MLP neurons of a small language model. Each row is named by its layer, matrix (up: input weights; down: output weights) and neuron, and shows model dimensions 368-559. Each number is 128 + 24 x the weight over its row's rms, rounded and kept within 0 to 255. Numbers have three digits each.
Before each neuron's rows, "fires after" lists the tokens most often just before its 100 highest values on Wikipedia text that the model never trained on; "fires before" lists the tokens most often just after its 100 highest values on Wikipedia text that the model never trained on.

fires after: "\n\n"
fires before: "="
L3.up278:124139140128167123152130148106101145151125164094068119167128152114149149123078156138140093135098148131139111142125170143116112129136125114121138089110142140127099167113206130103108131104106180125138153143124128086114160126147119167103148110116105077118099132125123109112151115092125121153169113123144118122080149124138136128154109128124119113140104187117103132110147156123140125128076152109110137142097163124066126140177109132153108122127131106107133128156073116187105109106149111086143146093126137194154119151145123138091094112117114147126147153136138117145154124130103107146
L3.down278:142118128134125142095134090139120152158138126113133100136089152126136184111125103163079101107132174154114115110134129152080149109121162098115148118109132151116128101110119133130132147116118158137146142136162165155128120137061136134157138120167128109089139101134133141111127144126129150137167150123153080149116105157081114157154175125128147118120126072113149105167079176129072142099122156158132118127122115109133074114143111153133109118132108138121119138171139118130078134147148173129119139129112119161173136131175130137099146114122124116118116109133134138121108125140118156170

fires after: "\n\n"
fires before: "="
L4.up342:095134169117140093120163144120123141089128141129087094121120128112130110134126141098068085125144138120141154111125112133135112146174154163086131088104126136109121105138113139119143124101133112098159165045153112128123096119148128152128127085137173160123135103115121122140115127142097109122128145143160099099110134124158135143139136134091121114145096131162131124135146150119140106102145176104136132079131146132162140119126199156159158118156134116157105118088142146161120122146140103099171149147146146134152155147117117119128130146114106132104150167132166123144100131135102104143
L4.down342:084145178142143097130106119161150138140152127133129095139112101099163133130099156101123113171134125093133122121094128129144116098137175141101158129095128135108137146092089127117165078103130116206135139091156101128094140135096158117138130122176124119136144115189116137117124124128101117111156127134113132106163105146151151091156136150148148116096110131130095108144116105127128115124122097149082169113143147093115143104095143123105184155133118115126138102186191128176119140196146131135162129180124141122169145130166124143146129151149099110111144117102124136136078142111134114139

fires after: "\n\n", "wa", "="
fires before: "=", "e"
L5.up833:102124148090148141134159147138160125085135131157105121093092134125139129136132095124105126173145146140180101128113078115087097119136137124150088146123166119121154105132111156131145114129125149143116112150085159150159135144106120182125151112123117190172119133175098114153127161172157152144084104109169105135113148184170132177140111125126147121159130093099103096117100103091103140156157152092143134109141116114085176122143138175139132140116165126137114124114078140087136096115171138161159148145114126144158128193148120068150185117131158131117147127102123084162127109107129139181
L5.down833:091117121158137156119151101112165118155077142140111111150139121107174123096076179123177101144094153127134126136110146163146153112143098150155192122110118139107138112130125135101144124133093159146125133128156153107128109124165141122156161080142149092079096117070099124164164098095141115130131081081122111085119141121156160157141137110120115100114153125161107119098119105154143159128149142132108156155136118158157115085145114130102130153180106107144133147115169124151117134139086115139110118182137174143184132150131159139145158142116130163093080138102105124130140156142187118160

fires after: "\n\n"
fires before: "="
L3.up974:073137145138113107132140156119129178077146117094128058138126129111138118153132174133158110115111161105157142097087115152147112160128143163122121123082128165100127134111125119150120146113120137125114142104118139118095153115122160121161135111135157099126152129145094159144122164115109097133154132126120112113151108145131159163158157132126166117128120110154096094113134132114140072117124138086120128132118130143150131132095110130140138161121115111143107114117131121158107130140179142103108156136118141139175149144131146150093145085142096105072109164125130134139129162102111150131
L3.down974:126137120119123128097109134126111195133104125098176134157110124095120135119134177178151128145154109154109113117115146113095110125142163177116155130136125143107119127082107115116135166112127088143137135065159177123134113144115111097151115126161085102129157143165064125093123137090133080169100116139121111154129156107138147145105135155148158147135113129122146121104137155138119130140107150086095143143117115105140124146145086145129120155117136100107108117186137126100106139109122133105131119116070146157127145161147146129089135137156107104085128119178101131126149127085145138144

fires after: "\n\n"
fires before: "="
L5.up382:054147084115172101064155067085133137132147123134136107148097121115099132170143122127125103148132123088150134106100142126120161106125172134133122095095152148113133160119121133072137089122120113156125156103145128127159100107138161148186169114133093120143153138169114126147152147122098101135150152103136147122111149139144094127151128173103141134109142110161162128089147133115107102133132144127097089058172108134118123076109142140074186118118165192106152083133131135150100127164119146106146147111100149145122124143145116108112185115149142115163107102101111129119105111098158137144
L5.down382:119095085110127141137104112154103112103128134134098093144123131144122109142118165116095166124124084078149144159126131092137097097131112108148138119148090116163153133136120165174129115081140139146115097116089162158137130159120130116151152126115158179169143125154110135119146136120137101121086145126119125129106074133110108139116154125142089120159096113119114140101105162105083091113144142152113104120132101121138112132097096129153137096097114120134155110179101118118109132195144145130131137142137154103131110158120141089134111143134105109134162112095139091120125126111072161137

fires after: "\n\n"
fires before: "="
L3.up342:150105124171102107123128161143103102122112134105104151138141149135151143144134175173118169107100159140128142155150144135117109138103110111176125134154134132124125146106163141126110146120103185098098091128106157110132098184082135155116109136125107118101177161130141135120107117102145132164128137185161118139137131147127099112153130118090131073115106131140175135105154096131162127111103080106159132087117158145165134117124111122104146149119103095130117135120107086155096144114131121148165126071147194141142146150116140159099100136100093072098115111127150144149135109077154155145
L3.down342:135127116123131119152137108094106161129132133111132132141068125125119114160134118135164123094137114149143106149119115162120116142108145125136128107101094136113112151138139143146123141177135129201068129152109181095134148082163128130134136109094121161139169137096105147112157132134132096126129109134102101148134125138107082150104121084107116136114155165095113128113100146118121101095123109150153169145187125149120135131128102109152133171074161175130127126198124168135114119129115154108105151123137144158162149156113111097144093116135110166156129166149124105071108127104157161099

fires after: "\n\n", " ("
fires before: "="
L3.up1238:118137099117150096152078088129124137129147091105133106107104074153182109129138147109124160055134119116101159138150086126107142095116131114135190111167114151157110107133142134106110111167101109140121102155096161094170111138114179112124134121138162114124109119104141134146140130122132129118143135114133127101127185129124134108134156110073131103168122095088142149113130092106174112135090134124136069120101132091145137151128088115177103106127096125091139124157136157161124143131134122162132137144111151126161147107095129153080104142128134144136129091110144127162126157086101117183
L3.down1238:140121126098107120144091105128147129151133109129164160111150130120088076156157121135128056167158078153133120127115118131110118117104124144113100089108109151134126139126142166127102103168103143161130147104098141187165096144132122143136089112127138148151165141120095131111109128143107062135115132117115180170122162130115098132123114131131157149101136117151144170107158095104112121144137097147146152130168155156132125111149116172080144146136143114128129142143125143120088044129086148147132131183149096137152129128132145176087152102099138142125153140145131146105163164109124119149

fires after: "\n\n"
fires before: "="
L5.up577:089148147112148118091144138157146162138150126118136071118109097096132144149128161113135089143104133115175132126096117124102127141161160140086161118091125146103133125127078113123151109090132115136116159082137139130140096140113133133131107108153148136098180138143103126145145113116095102084146154167120131091113148116160163135154088123144140117129123111125116120120131120152143131120105156090129117070142136115136157103134092128132127151124086118133085087138115116158080144132159134135153102147097136167179127148152132119124145142118119125099123163092115141149088128113130110137
L5.down577:109154136115139132121136126136115179118108131142126083161121105106155126106119148155136116165127097128141145110073131163134129137125173120103145136105130149102167116111113151117157120121126127162083113106143125115127125106100138111160139121141133097123151122148080134114106159129106065120134149104118134121152120117134138139153134168120102129122102117107122160123132148110135124147105148089163135134123112121109118111126132131128122130139106120135111098255168130125084129153127163112141100172151138158168133148157152136122106150147122125109141142116120158106082127126128128152

fires after: " |", "-", "+", " (", ":"
fires before: "."
L10.up827:152152117096132116097106139160100106099143119168104168168094156148124113102104127118136106119132113116142106111109120138144166121059131123133146129124115111111130157147130138095166135130121108094163169156158094188153108117128107135130092139083145157095148157146142175120060138129102140128170143151136117136099133153101109131112128140138131117083137132106125156115153147141124148131149140121131117152084092193099131122122162126164117155134120118109115137095155106126162106076167144088139119124121117110167092100130106132123123092113127153129135138112085162100101118119141154134
L10.down827:163090151123115130112143125137133150081108112158120126151153138103147131153113119159065102111120142108128155168105111128163136124146159105126144132128133150122086121110134130116115160110171129116126136158096106160111102112107144108139083144126107131068116125121162170121136137095176131144180107114126148143136105166110109161130113111140087099145138111134119137118176152114140139162145146098152149113136146117161130093098112097152182120167192141092110168191165127147128106147167154076147132099153126086116194132122119153111100138127137125121157157109128148076105133113156086107

fires after: " |", ".", "–"
fires before: " |", "|", "%", "-"
L10.up852:151108080107151107087141133142134129153174089141136110141142137129126181175165083133160116086119147143180133140106100141146114126160098132144131153134108143111129092122085133157130161136128135126139146124129141125134136125096137147128142121113134158118171129163134080078117122146119167147132087168099159164173171140176100131101129124140134094121137160164121151100133148098135082174151153149151091108139183158121106131134128144155147120127134152162156133109152112140120125123132115108100110138162116114134141099137154108160146129154139107120127079144116151132107156111162136139
L10.down852:105135165154101154140153093121122156086079137147140125118126140118166134174107165109147159140098085136084090132144155109147172107137127125108130102099083181139151157135145168147176112152157153188147086115064098141099154161129151117147149110111138116098115111146090145172097108117144116125123148122137106144134093118108122137140132124075082158145132098106130157161149103154163117115136108077147100114130095123119129151112126158136131153140108131114091109153122160136130132129124155174166147085081133106114135141155117145137116117132120150135134162120133085133178123124115100128

fires after: "\n\n", "  "
fires before: "=", "  "
L5.up1120:144075130150096127113121161112124153121138119116109121124084088106124119175129154130133125126129125138110137155106162158103157151141094144090150154149155115114150137110084152121129133126135133148161139139159080099104138115109138115119145113147132129108165131141082135142106168122094127102091155139121108137112113132149148115135114144118134103148123126137145135120173114127158101157114169118078131142121151146209150167164160097115101103126084161146140127104151157162126117124154168148138145129101160149108110156104135128122147122174072114133093120071146118135139129090192147155
L5.down1120:116151144124139110140111102107107128125115148141112158120107130161189132113121139100109084089082096143130142069089139111098123108165107123160104119094203092137081132071115132106116158098115095154107124176136115090141132133078115158160125127191136126125150160092135144085164107155066159136130106083150113114123101138142172102101141186133156127163071126099116147128163147112107126114117162138152087112130105120139127078096132132158166143146128110177106105167106119095157142131097179102155144153149131137125149140135115142175095129153126117140139131137124163179099126094111138138

fires after: "\n\n"
fires before: "="
L4.up683:088156116116161137092104190124108148102124129129145097158107080069131163130107131107132135147103099149109134122129075115167119129106133164144136119094168114142115155121091068133130123161146142138150128134120067131113096178124112129133112116154134106141144114045182132129109143146161107123116132092143104120121137102123127125120173148143120111115109171121088131105118111082096106160129130119113139138138159111130135109146176155115143128087110108131097155118119133133129158105143144151121121150131081165126122135161095122139142087143135152141150148149121104148124142061148148116
L4.down683:063134115142128128147135108113121125163126090120154129158112126128178123149118163107078169130115106133153118139172115120136150136155086128098108121142095131113150128119135139093131135124147123128118151148145110109149120131123137100120100114141133125109124136121157141131136123100095104128111114077114125099084150156114136163141120130170144113122142117162116148120096131111125093156141155140103145142101121138143132103146104083094108149056110122162125128134144161151105163117115079120146127114156105118110102153112155156134165113134138154152130086066051090144145111107124079137

fires after: "\n\n"
fires before: "="
L4.up935:106089135122122174171133131111107122098085116135140108151097116059125124122132131126128123163168134087123174157134074118137101110127160082164174087106123114125141124122106188132141133106113117160133187148135167090140129118138120110131159093131175136118131150149121146121124174141090168153143151114106110139080166203143169118162129139110096121087133162121116139114120086107171154123128156152102141108104077124132129160101158140151132112113116109119162097125160152114106136132157180138145119145102146146152149146164157110095117080090101101123101182110168107127097194100157164136
L4.down935:129128149137110095144131155144137147078092120125075085080103135119091107128115142099127121075108083133134090093138101112141103114158146129132110135143126136098144144121107115135146153141157136099127089136105099137133136132172112181170154116103156142118142133112088140093126111164136116122108084126120089116139111166122120126119093080144116102091127134096113138167111106144162148138143099128116109155159130117126110124149144120135121133069153157136082161128124118101108111143132088148129111124139161125104126084115155107097148133092104096138156133093151189096140139094143142160

fires after: " |", "|"
fires before: "|", " as"
L10.up256:120120168122089101077105109127110081165103123128092113124129162178137146146121116095114147110101130100150106161122116119160084162118153127143104167115092097132114107165106112132106126131086162115122118122111151117114115105155091157139143127121133157084088098112139148126097115135138090125105133147111084130153131180094148133149140113087134163158134168107144157140124155142102115116102127083143126131109122126127071110132117134131170061113191076156118121131087135186168097123142127112122111092122132155119149151124142138094128137130132139128140080111118134090154124116098110111
L10.down256:141129153102104116093122132097162116134158150165152104125129114146120106093109134169091145132165109114158135142114112131151129119164075105163137193097088162179146143121135122119122059085115155110104112161100148143139146150143151127157112131115154114162109166168146167115124143137142145118103128118173106165111139180160134128116108130154137104156154148187109119086106170124107108137144113148065165182147106116137127149091143096104179148115086167157146146113111131158102138111124087093119125167150159157131104110091104140132146089143134099162078107161080139102147155130132127119

fires after: "\n\n"
fires before: "="
L3.up349:095132125136113166116159124131137187122118112114095075139137151090124114158127152123118091124115142105127170132121110167145109152177132114080166077098117142124131116124117134140123109092106126122132132119139102135111110082110142144149147078127175115124151118144067133148123164130101101146133117140135109106124142138154151148152116121116127075112106110116108105099130131105147139135125121118116142075148159151133122118144143125122144135138071107147077134123141131144107150141149139114188137142114152152160147152131124117118158131117102122077163178110112150162115130120097096147
L3.down349:122117135115138118115148114139115181129110107130112080140113102086158111142114154138133078118109118110136119130102113130128125143148183152109164107073150149104132119140106128123114140099125137148110139087147132138129096105132134111179133135164152132096188135144077138121121145140109091087140156122136123099112158136128123143141110141123118114115100098127108140131134136143131121142116165083131129104128128096137146113095124149129124131144118101144093098177138153142099144123137154132137128147132144172167142125159120122129135125114113097084149158106136158136075113136125091135

fires after: " |", "|"
fires before: "|"
L10.up514:134162107134136133116104175124158097140096116114125113135110200170167159183140112129181158139151139093155121109081107144168102100087163100150137121081139143156138120091123126152143098122170138109103098087149163144136127161133127108146116097167149171150084140117162113107138118134119103099145144131135099165141171091158147081123136138090147094098115120133139167146102117113121147127128151095096148103119114132071125158101142095122144122153141151108100118143159092131116103091148095108125116104147105131100134145158166136134125144120144174153134087102140132124123121103110148148
L10.down514:118143139116067135133120110092088134134129111112145118114151142160148134119179112134107118140084116132135137120104106106088101153116131142151119157078106151115120110088166127155144118154096146188086097078104087083138146138159147166125109110126157159109140118137154145091104143123118145164148167165145106137121141122124138175135138107141094163151103165147177106114141119145108131142084154123111152122133103139129125140135129158120168141170146140143101137107126138150150135151132135157132123130125109167120141136158151102156091129100121105149131137123122156118097162142126099109

fires after: " |", "|"
fires before: "|"
L8.up557:139131136106116137109149124089082147149109148141120080116155164162134095116155116111154112151121123127127164143120126100161173110134147138124125192155162110127128114105113096099144109132085159118100112106120133131091127165105156171095114156089130105090098140112127130154151126112175131136120120120157136135134136151116077130152136147140113111141122109154166121123146105111127141147134163075150131152147131096143113158082160120146192144171138122124108111084133128139119103094137081146126102099133120143143145124139144152136116145131132145128105152097122126178114174108141134136
L8.down557:146137136142138175122166096180089094146135132120145121131112125127162118136134166112149123130106107125096129133097083151128172149151129143126110114122144151157121171122159139130153137106159152141129115127155120152098122091122136109143107120083131106160156072151125086088191139155156153163162118138141092095091143145139132116149107101116139173101129105140178099160153148126104142129104121120103128147090151116101109166134129135107148090117144143159125142074123070156110112150193118164149140106055135135114134104129136149118100124114147120124152133120137136142153114125143136138

fires after: "\n\n", "\n"
fires before: "="
L3.up842:117164118133134105124169108157134133109098180110139111185125147124131156124181185126080124089118114123168124130134119128127123146132095146123130167080073158079166128093150094105148142132117180131133155108115150164104125136119114145082144160164121140151155150137140147105132152096127118112145096120162092126176160153111105137091103086128157194137084164140113114153153128144089109085109144123118152165146119099136078114095131120128133171131135125136137128110112150120102147132086141091145129128129126173130130143146116136158105094076118101129128123159117145100138102097096121124
L3.down842:122107122102099123117135122146132218111117136132132101147148101144136109118157136138118129126156088116079108144075136112091106127118136150150109109112112137072169119071127168123130174141133086133139122140117131146156140153124143090162125154184130090117106150107121132106109138133117105154119137139121109144128136084189132121130108138134102151108137137115157144145087153138081115160100166148125075132119093120154118130125085165157092113148130117112150167205110121180129120142081152143134147141141153143113127124155115145115130141114119130135105148112139124117149120125104154152

fires after: "\n\n"
fires before: "="
L5.up1169:081121115118100118144155138114162165160143143149109108149078125131145136139080148129144117115136090109147134134093074115113132153131148079132158120117112085121106147102062124117135159114150155132106124094126104140110081159086158124148144127134156090102131099149106138124144138135125133134113160168155125162107106089120158126148130134145130096142103120115135127124144117102149113146099176098144130105153110123110146129121128136140123163100129104141098125104111146168136109118169170098164144098167138110176123148122094112130128119097122113060126149117153122132140153105159097134
L5.down1169:115097082130133112088120123110124106089112101102136117158093119114155163182137173104117118086155096103117143116087124145156154119123120163148162115107141144132181117119141145066138101141120116084083098150179155097155096125089152117162156096131125144109106130157077112128105131161110088148121142098099108118121114138097147117146109112097148136116109125125132122150154106132110086101133106123157102177118140134115130111119111092110171156153140133131104131151105137128105117155103162099162135125159131140133118130132152158131160144165154143131138145172120130084110120049115135155

fires after: "|", " |", "-"
fires before: "|"
L10.up743:099167103089111140131137182145142127131109137150149104134135118140103127151118137160160143136092110158143139080128093099107151136128136135082157141110138170118160138147161118114107154098110112091151106150129116148169133165128121118132103156107175121119152108142127129128081122126103122122128157148158065132161128151099135078093132092139126149092148125137118110135115109100116147078156114088173139133077084126114143119112140126139140136141139103141170125108119134167153110108109112145158129122117123121125150124109156105115097165166117124168120163118117162180092160081186136116
L10.down743:141098105120159130123090113100104119128127114105097135122171152143100111128154150141157126127118149137139166135109126118120143160115140125123168089138147116116115116125104181142121097093090154155149142144110118094094139135164113109074149147126143134095123127125139131117124149167172102106105095149122085175142150133128089104124169166104108162097120110151123127133146113116177101167107150148109112160154120130139082121153086095121160106147170117121159084068152121133114105123108145103176137073173141131112136125142144141088125129137123113152163147149107126142141160159132159139

fires after: "\n\n"
fires before: "="
L4.up642:114125112099092127150129144134110150097116126113134098127126149117113096159109139116111103145120150142111140083163114151162141122158175118103150091118106127148130112129111148129121132109129134133130152102146091139123105113104181128135160061132156111144157131141079101119142145124090102109139123208110120122112135140156149153151121133091150113119141095177107113107150113141177144144160108134107130097102190148105158135129141118146182111121115077127124101088134169148103110133155098124142169154115134123121157103118059122127148145132114114101112132081157148125130138134131108133
L4.down642:086111150141137107131129111141153157073177138173127065156135118122165137122111138109115114148077158117156129121096118109132155123144119135090177105096165102107138135109082108159143100111129160149116154116124114164145096137139164118112130125147155119133094114110099128098142130111082117113140141149099176112147116121135161058154127154117149104093128111171127108129105114114124151116117135071143153094144155113126089147115149151152114115127132127150124089177185113120093103136109180123128138154098135124180121130154153125132169144118086130133122126121152150115116149098141124119

fires after: "\n\n"
fires before: "="
L5.up763:092148103156142169161100149112184137162168128159124076132103096101132094094110138157149121174131130149118097111152096108110103123120129171140168082095120110111127107155094138158124088111159108098085200097144103154113090149136106159150130111118172097131127158128135135160116078143137134127122099122144138144090122109173147131116148170117110091114099107104106085141120102087105134108124114111127127103107078120120109136136118119121130157172117088142145126142095119146101136091147153107163141134108142140127092107120130179145084103134117105135138128124098110163102148115110098118
L5.down763:124126172089135153113114099148107174132131130120112127149098113133108146125132134119145104166122123130124118166111116121106152147144174111103125098126113133108143122189133159144160162169146170132115151135155105106161088162120164109154097141080118165121089137151093130142105124127149095115121110129154112130162102132098116127123099155144113123120156131129128060132137109145074118183110152161118129113101126166137118112107095120134133132098118107080076144153141106128106142144149152079155113146132123099142141148144119140134084181120113133139146114122115131100153125105145149163

fires after: "\n\n"
fires before: "="
L3.up907:060090152095123160099114097121138167131151120092161122110131145039080128165110147140115123133149126129142166113115078119187130101174103153119163096105147166150135101117103137108133117079117088108103145100123129174125092107165140120110157085129133131153134140130116139103154128138144118134121183108125117112150052157150141128153103158101082103107082113120113133148136174112134144122153142135110115082116130117155102127108131171133135129169116096129091139153156157154114127129131136084140107137116147131139141153136091133136131137082129131068144221096137100142134076127137117141
L3.down907:109134132140079159159146149157126143127113134107097122125128130113125121143134159100172095126116155145146059124161110132173115130164130134066118137111155145120102136146161124100116108144110094091114114135124107119107103116092127149129161132133095139130124127132147155108175143126080120140103129118115093111091095173144096125151112162102133113149086153124115111142057105154122123135159118129127139113166130136119106121130118160118174119117112089187123109164172127175080122150122184115133131143153137143144117140125164078172135118112097087117134150079102113138098149123133113125

fires after: "\n\n"
fires before: "="
L5.up1118:132159077130130103113112139142129162153103130118145105150153109075156166130164152084144121115131150146152126134103151143110096153173150171122157142107086107117120098140105110109145090112161091068146135105126128128106058148107172152126168146116128053142190104133130141125171109139140096126119139135164150139157107120116161121146130119134139114082119153134139120138117103144131120143153159075091164152153156128124107096140193130127191136141119125100107139104145094148130089100123115072149157134154160158120173114185117100122139117146100184104150127117087151115121132113085114117
L5.down1118:124127171104094091151146104128156131172094142147124113149109150154144123161095191141139154147115147087112094134113099123147154144084111123126111122143143125118145114116065137137145135133112131127117104085131160157128108107136102086135118148145082106114134090162162085149146120140100106131137106104122143104156107133118144138115137105126149103082135076111114124111097142147126163153112129138125054149152111129131167157114160125108127117149124128096127134184147122135120135146119142122120132115105107132162149099158140118111110130162132146164094172112116120141069108158157140139

fires after: "\n\n"
fires before: "="
L5.up324:130136154149135077113148104167118139121158157132111150143110142124144140140120144135163134122146129138145099156138128147115081140147125125155176137090115141097176137147073144154133144157116148157115154105132165113151138162103147138143166083185138166140138133110065120128123140138148128100162132143131144124148099131130143137137109128126144176137106132114138123119120123143138146131096151089151092117171143106145164132142081122135109141122138130131092102157143108141117158117154119105163111081081129150158156122151187161097110124082127098132098129091140107146108119079139132122
L5.down324:127143127112118145150121125146102191122091115138128117135108155145121107157142176166124098095131102119140122140092122114103113119150117154124137108095133160129134120151141131087127114154125151255106096131110158153131116125146124133127118155138113164105182123122115130118149129137136115126137115132125112138105138139138109138108130105152124154137136082118140086134111153160094081122103143104139146141100139148129123107074080183113118146135131101112144148249133104164162091108129186154074134112165148173074090102145142104124109096130099095154125132100138146172074129159131102105

fires after: "-", "|", "=", " |"
fires before: "-", "|", " also", "="
L9.up201:122157116103157152118175113145132091176114146134131121120181172125146142143125135143162112116154144160140132119156067123126110131111148150153096150125111146136127116160176151145129113122131149102107115094128153113177056106138111111133158133159129132087127110112129130130142130151107122116093136118144083170154121099115098129145164109114088115143106144110101194139177100120118074119113160108113122126116109111138129117116143153143094112112169111125164149106154095132151096126152126110113120104124133134135129151138123136130125112091130128141147097132112121152118131092102135139
L9.down201:125144139062142126116130132118134106145134164146135118154177107097116189112112097164147125166135149159139140103097125090101145151152120119127150147095147164137155143091106126154119147160140111170099139078090155147126079122110113139126108080107115078157129152125157118169083159157135120097146091142165128136099140126128102126123117120128135108137132152114139131110159105135115144102091104118121148129107143119118108139115159125109151125106114135093117132165169092203116151186136153130136077116122191129143106141135139059162143112081122118145135109125113155097155148158116122173

fires after: " one", ".", " (", " first", " some"
fires before: " the", ".", " his"
L3.up625:158126094133098130099125126142099127114101110111117144154082152106132137077168110105167089162107101159116131109142120099154144130060134149100163148126126087173134132135148142159129138089122121137134088145121118140125131098110122169113145117123097157099119102165097118133125144116130139102127116146199170077117129150121139104133159150160138115183125111154116140092106136123146140165122172147153110140114106126151159157124138105161124139101110116164124094126135116135150143134139135126147129128111123161130136069151129110114103109119093136076143138125174165128150119139124126125
L3.down625:137084127123129130166123152128113150104073085133134133136130113145129161112118105139093117135140103154133149137139149113158150117154110132133126100148150128096110097130126156123113159140153113119111132121131134136127129144155135121136145149092176075106097067134120133156102094093132118144073159110116118165127180128196110146140112171113140115127118087105097156117131144116126121132115106143119111114153109136144123059131162138106109148115089117128132100096093152110120128106164081101163140126129160090135143121139106089143173183112160163099131134175106137162090146147143128104

fires after: "–", " Al", " al", " (", "na", " +"
fires before: " |", ")", ".", "–", "F", "us"
L3.up445:111120139106116169113131124136118148109131159133150148125135133127117166105147130097127140118174115169137107135160169140116088119136149128092128117183087147137133097116109115142161115105139132116134063092122159092132159143136155103126152156143116149109158120116154086109128101119157140124121171158165142136124153079128120096120129146098133169154149103102146142127173132135177100156118099157110082154154071138146137137137124155157086152134126129116117134146086130118116121091086098114106153082151127141117103146130093122142138121145097129121137100113084113133170109131144124143
L3.down445:133125136128162119099112094130127121152113068181097143190166127113156119170142106173148167168145138104168123140130109095196119143144153140103134088098136158116120125137134123125084126091144098122143117087076121132164081140126103153113124145140120114127095151130162113133119150161129134123164119126115123133130140166090106137161136136159119127151110120138128153116092163158151145106142127108144105106107161158103092120160122130162141093085129155119138164129141159141096100149151116103150073102146117097161171148148116149166118136166163083094112151132150139083128119134141135148

fires after: "\n\n"
fires before: "="
L5.up617:109096087119156146158123139139086087123113116100143154111095141147114114145072100142169116140114106105103161079107105145137153123166127132128134128096137101119146148154094123144133091131149105144086124114154134089137114094133141151130109103114205078108123115148107107138172161119115120143112100112102153156114173108128150133158116154105139100103106113131158156106127124166110151136114130137153141133109131147110112113144142176171162114134174165113149094118134118190134115152126105150129105135123120161141147162141124115129109129112129137129128098099170141125091167103094146091
L5.down617:121167087124136128124104117155126098142107128149110157159092158126139085142139122123122155135096135148170148085084104166144111096172145145161119130122167092137127157122119181171115125136120113155120116119108069097132100124164158129139119127099153099126158140086176134114142096115130108121121147115120166148108150153135119085091202106100100114090137132114151088129123112148148091147133174136119137180115168126127139125120119150154174128148135115143131112171126136128103127189154107157135114137112167145143145133133163119138146161154120105140195122083140133124119122071150145139